MLP neurons of a small language model. Each row is named by its layer, matrix (gate and up: input weights; down: output weights) and neuron, and shows model dimensions 16-143. Each number is 128 + 24 x the weight over its row's rms, rounded and kept within 0 to 255. Numbers have three digits each. A neuron's up and down rows have the sign that makes its largest values positive.
After each neuron's rows, "fires on" lists the tokens most often at its 100 highest values on Wikipedia text that the model never trained on.

L4.gate608:121135142116127134131149145108081127181111126136109154119160097127117148141161102120178125125106074117124115133120114128130119122115144118114164120063072135108060175144103126142103110096135149120142079121117137142148167126091111132125126110125096105143132142101112127139108106143154092135103139131105136111133120116142162152106146151112119122145124171089094149128138154100133140117126
L4.up608:183115150131177131150118138120107163183127076132126142112122090105111135117153121126111140146103139089096147160152132117172123099098074112143102136088150127149129153151122095136117092151115090120124190127134100144112152149115128084138119117127101120134075156110147145082127104159094125109123146116124076083116080118102160082148136125183111125137112135146120155114159142117109115114128
L4.down608:118092121114146146114154121150104163138112100135101117150130142144138089150119135141130090135116083137142098156136118138069150118105116144131167141115073186154121166166146099151124135142163139115147098169131128080184167182110105137108137120129132154139147123110110089109123118112158102104144162148130104171119153142155116119104157150089136143123108165137113146112160142114107126150111
fires on: " \"", " pl", " Al", " where", " Note", " August"

L3.gate127:095141105153169129136121101146119157125124130138110115136139139114171129149170136167107115114133178119144094144147141136128150103133127154093153181111138136152111094146138118144181086138126092126117174149126162115121113140128158103095094067134119139126096102120153142136143155130144155111131136131130151148100160142143124069130140153129177140149131158117132118127108118097179169178087
L3.up127:067169100109140151154154149156087069156119138149131139101129096117162146120156140146102122103145143113144081121111131181113153132131136137069117142123119219108119164164102152145133154138175106129133123144131118096091134189158167149095134090113153143129173129159101144151119123129122126130133108150162116164130123105114133132130107102099103090161102149166144110108120113130101134165133
L3.down127:166104151168130105138124142129173160125142084112128132125135179102119120156130104115115140151100138126116167125135159115110098108103117077180135115149123087152094101108144109118145084112109115131149145096129155137145157089111094140145118163099096089123068122121096099126116128148133109128133122098117172105112123117122143093148164142126139145076133133086112128138124171128164146119139
fires on: "X", "Z", " Football", "x", "Q"

L4.gate554:137128136160130120118140119129116100152150146130094107130113196087137140124155121119117180129157141162122103127140117109129168143108144175111114114127153111157137128111096108117174138150103125099148134102131138127130093112150141159133096108079111153151126138143154121118104151107114167143118107136133119148088102111155113126195144116146167163131162120120094126152131131155136110164129
L4.up554:098137149125158149098147111100112131144124132095119115115158162128120104162152089088111138117125133117131123136151056123145120168109125113142101160157160149104125082166098132088136147131148113096152121125113147144135113110135139130139099144083123126105104123144119117161156162149163149141159105102091111102141115110119120128138102102111122136122113105118089142115116159117136168143127
L4.down554:130064109119110108146130134128104121105091118183147123136161086155142131101123138151159099144129141100115144111136152137128138107141106139129185122108102115115120140110140107166155136138097111130116096100141088111113182168102093166126174129135150105113147174110083084096105137117064106116119124133171152139152163088114119141156149147148133117124154134127154120103122123115134100121140
fires on: "ing", "ling", "ating", ":"

L3.gate457:087128115110128143122145095113121106117118089100130081105137137121127147178156122114112148096137156141118143136146130153148153124090072139115172117143103118153186139135155128139164118133099147071117172158149081094122112120126181130153137112110084124135135134140104145131120086131126119164101118079176128115152105143129168120093157124134121101146145117127120114114131096109126114173162
L3.up457:086111129142134122137121123131118102165152097107158155153155106127117111180140149094146135128150133122161119123152144147112101095165087146182135119122123064170149165079166082125153162170155137086129128153126125101134130083100121156138128140132150159151125106175122097106122098142131097164109139133166106133162131113078138116126146129125142149131133132142144124100177105134149136152092
L3.down457:205139169116111148101134095137155133120158091114117103100148116128128135105148113145125129125135110115144099122157083129132156149150112133083142098108126151061105096091050107152114130150150103156111112115130188122132139124115089140092107100110139135143097121129144105120143144128127123115134119141114165107102137088113134145134124102102160138108114124108136146122163149148099166152128
fires on: " went", " to", " there", "\n", " he", " it"

L4.gate490:131161147126138095130164160098120118112137065103102145127131119148163096142140092126106138109177116090155138134135093127157139144109148147136108146150101124116150115134148169139147109111151117125162156126130075106141154126146136161105103109109081149149149134132112151094086086123120130093134139173159139167095110178129174099150130123126130115147156147125152126156101111170092144134115
L4.up490:151135162177149125141159118145167111133157115119136123138113126156118075094108101113154118138122135094130143148135138095162139078127171095142157113094119158106116126155159107189123117128136134123087097101179114128132155152131124135110105116144177095187121103128133118111121108136132125101134123160146109129132094116136112121136115138119150109106148156203138137139065144165108121121128
L4.down490:125137129119138169150158150164088121142155126132144186154152120143105123173118122187150157114147124090122083109101142104169107105113162086084148130128113121114106131129118160129077101138138114107136129093132105182136109096139130180136147104139121148128113123145105118121143179144101106143128095124097154114156129132116153112157129170097105129164166151126147114081118124153121119135145
fires on: " (", "B", "C", "-s", "G"

L3.gate438:128143122132154128083112104138133128153109118139122162167077133141122101158110104086147136165117141115153096111086127129141140147113126106152128127130082165124103119127075134111121134166119122139116139156161131183109130127103101085112141096138118095121145119128101116119132118155184147120083120117123113105103100128143151134169150128126146106148112112110113109101174128111156051106179
L3.up438:131141132123190114140166111106113145152167123140163080109125102168130118143148074136101154156116157135124093151132107082076115103141123119120073079122079119087128128102104119162114113144094146102131155180138125180131141122135118135125159111121103137152132065147120134171127134129121124144123163151086109121136107154125132103181121113149123137144100120124107127171166136124132110080114
L3.down438:123145140097115082119121131115085105147101099110125152127116138114148133124100131109121093101112101109147146177133113151138139127107112160140140115190150151122139147081169122093139152139146092071118104113107108107144138146135082148085130124131166083099162184112115161128153124120139134135146123106137116118124121116113135089088114126129126121120127149108103129109120198120168138121107
fires on: "n", " not", "v", " great", " well"

L3.gate284:129143131122144143146127149098147080102138132209093139141162130136112128153161109167086128113135109143125133109172099154144118092113148087090112100113139086130114114142103114137113127129088095122116114152127123155093135126094145082081135142100157136153139116122109153116155094144083099151135151166078111153167117116133122161150142098101093164147159145144117154144120122130063163131096
L3.up284:141154114156173115157135133123092088123147183142115105125165156157103115149152086131112127110158161125118118100102115140132136170118135111091120106130105138141123079123133106116143085074102137131145160130133117159074118190112137066087151131120188103117116097136116141115141094112102083108115149150092095142127128096117110135128160115110110137136136143123138113122130144092178139129123
L3.down284:135141137054136132115145153124139103146142135144197128160138124140143112132096155149141083128147163126136101156077147108107119162122121092115136145097111171078116095136157125127125119103145120135167098095136119132163160109104099114141119101113116107124133131134087141099125140127120102148132148135162184091135150112108122150118133130101112119150113120084079113112120046166122121138146
fires on: " '", "^{", "_{", " \\", "^", " cur"

L4.gate87:125102155116155120122124112142155161135174142098144124114084107138158144125114095141094111107106145150149141107121075104118129134119138139125126159127119128169160101160136126101099068107120138125088094100133103118144140110108121143095143174100133114095118096129102125137168077110155139149105141102118110161156071107147141120119169105125118109098097069137107073162119117109072121117164
L4.up87:123102122126148123118157131126127134104084153148122152135084096142155146119166120108132165122155172156141135163107092097116110118145138190116130159133088117115101138158122099149165098106166106126113107142161125161125127123087100122088128156144092151142110084120146154145122153131119083133126129146113153120129114143119139145148120098131153120148111131106084201178112137142098161159134
L4.down87:107127123108125133138085131141133176118146123112112126112134146149126096141116122174148116087155125125126090136126125158100160110080152116124146132127104093136198105115178128093077147153102136103129135110139088108111106137165081174158106100070098125113148154116133103156155116100138138140124132086124126146160141145117121097124142128153133097151116119134152115128127118124129114099088
fires on: "D", " out", "G", " Road", " ("

L3.gate42:124206128159138085098112126138151121139139134117116144133149124116136121153117113123137107127144134138109129165103150107106123128160137117125168068118184092122114134150162118108178168141090142092126126148097105123171159150100140131179122144156116135101145123098158151147142143086152091104117117113123113154109087120123113139123118114120125124109169166170115133074150120107141117144156
L3.up42:126128134132131130127091131166119116141140161109113121106167130155121118135125074091105117143149130118100119142094111080140132113120102135142128110136170096161116108118158111119185163168119147105151111148120125135137152090087094164164104166146125105107113071070129177111098120112148092106125173129141133162155127148130085132139142148150145110130148151172129108115152135122145114123160
L3.down42:138097152091139173149149125112094137126107101131169135148087120096150146128134148156130152115125130146142120087149107179112120117121120134134117135137084164088122143109119156144063127121136096133143128127151155109106092130157102089049119104131117141151111175161125104125145145124101167181132100119146146088160139126117160134136085137106132121114077094066132125135145100146118122122112
fires on: " but", "K", "ating", "ing", " metal"

L3.gate561:148131153153158128115128088100135104128126089152141113104140133158154153166181134125122165109133158138103160132099163151182120058075133135158141120142104166141121138177165150111122127098144159136135156132081125128137147105079108079139145144116130148100122135116095092133108143087125120093144115119144108141103142150072171123131124140133108100078140093124087126161138105111116078171135
L3.up561:170124169141120157143106111130168105092121149133104119149074122105108112114104141117139143136143114103151161121105126129126151122124123104121139136132075129103135118117163076053134089170126188127095097119167152092128135125132147124132157111112123111145152080120141114123104108094167146113185078110142098130094148140118115098097111112159145116098118100124126127121128114108119124123118
L3.down561:125131095124070128161140159123142148116156095116152135131130174140125121121128100154148166126133125124147142071167150108123113148174112148134097135139130063100147101133103130122109147119131132146134124132129114124123096136174133139149152102074142113143137175125139102116165113141138117153096173130088086098131129109152139153147149121148080168112138161106115124099127130174132124082142
fires on: "ly", " most", "ably", "ically", "ally"

L3.gate525:155090094119099133153098111095172103124102147108137121118104106125107078147126133121093091143120139088147105145085131101142155162144114118119163137108112173123137093082109102094115094166114145151101136120113120109062101123117108111127122141106145124133160097101131140142127124105131146103115153166128147097138101164132151169107149102127131133115140083151144108136156123121127117152082
L3.up525:157103166065148167133103179137179092101137125172164136125130184114134145138131147125135113161118136143131152132104135141167116130099159095117111124134098186124128130143129114151121158123122129140148109091180134115112158117130082101085142128130109066129154103124175116132104130073137144123118106130110192152160129142116129106128123157110117157148105105185112155132096138118127159081142
L3.down525:125071101151125139100124113092131137153144139130131194145149107162126084103115174132124090112109089121163090114105109114142144132167080166104163167114150130131113097088127130097128106173114154120097139121088081098114125126144151112146126131105112098118153149107117108120165124123088123118122159142127116107110109123134157129120118128120134093136131077122152095122149135102154086151113
fires on: "S", "St", "National", " First", "st"

L3.gate452:090080152179133081111113151150115130108131101108112124154139136144075124149117118135126111148100108120137141182113103123149121126162090157108120133135097125091114126123087188100142115113106110135129119152125142076114103106139145121140139117107124123139129102113130127132148130095119120124111134150125150115135151126179139125153105075103100130100164106109113166132120168136090163156116
L3.up452:088105133149109098118135152143130106108153125141109112103129162099143105125123091160131111146121127154103151182105123149150153094134136133109126114133123094135110179146115165127142142134104120140116117163105157127112142133161141124112129106169130128120126103150124127121155098096147133134101106157156102130108124197158141138138088090157106106102135104100106126095128139122086130136081
L3.down452:099089140091141163115153085111142164156110154152142137160159123096148138127125137100138092130139133116068084092125162128128134107088133157141143118128157129097121159141138148118126108126121122099140109080139083144116086124106105140143171114120121133124107120110169111138129177135070123168110122158123140149170141109093108150114154139103122141104134143136108170117148173137180140140121
fires on: "M", "W", "w", " m", "v"

L3.gate126:129126119135169178103153100140158123110143127135130153087092118122139126159120138130143206148119168155158138127121126152116139109166129146083139114105122120110153159121109148136193142143090182150127172150126163148107154142092123144135134157108143110109169132093127138141144119100134139123115116125168136153158114133129130130131165124150109154110146106132136134110121185101130131148118
L3.up126:110141121143146180132141065131158108106113124124124123135107132126110132148155142127145177152096137131133143053109158139133135150117119103098137100139119134127121116126121155126133103158116154151098146173107136150125136162093089149117171110143168129128167060134117146129147128142139130101120073125141149149105100150149119095092149095160104084113059119136139119141148127162137132120136
L3.down126:120127138112081102133106153101111164130122117129124122116143132140171172128120099145104104074150079121123134177143111112121105121112156149167107132107120083129103133157129138136119161128131092092161113125141108112126117097150122111135093141110104149124092179168179110126147111117106115133178159161090104108154159106151152149152103141119135161160176124083131134098126116109116101092094
fires on: " also", " so", "ly", " more", " was", "est"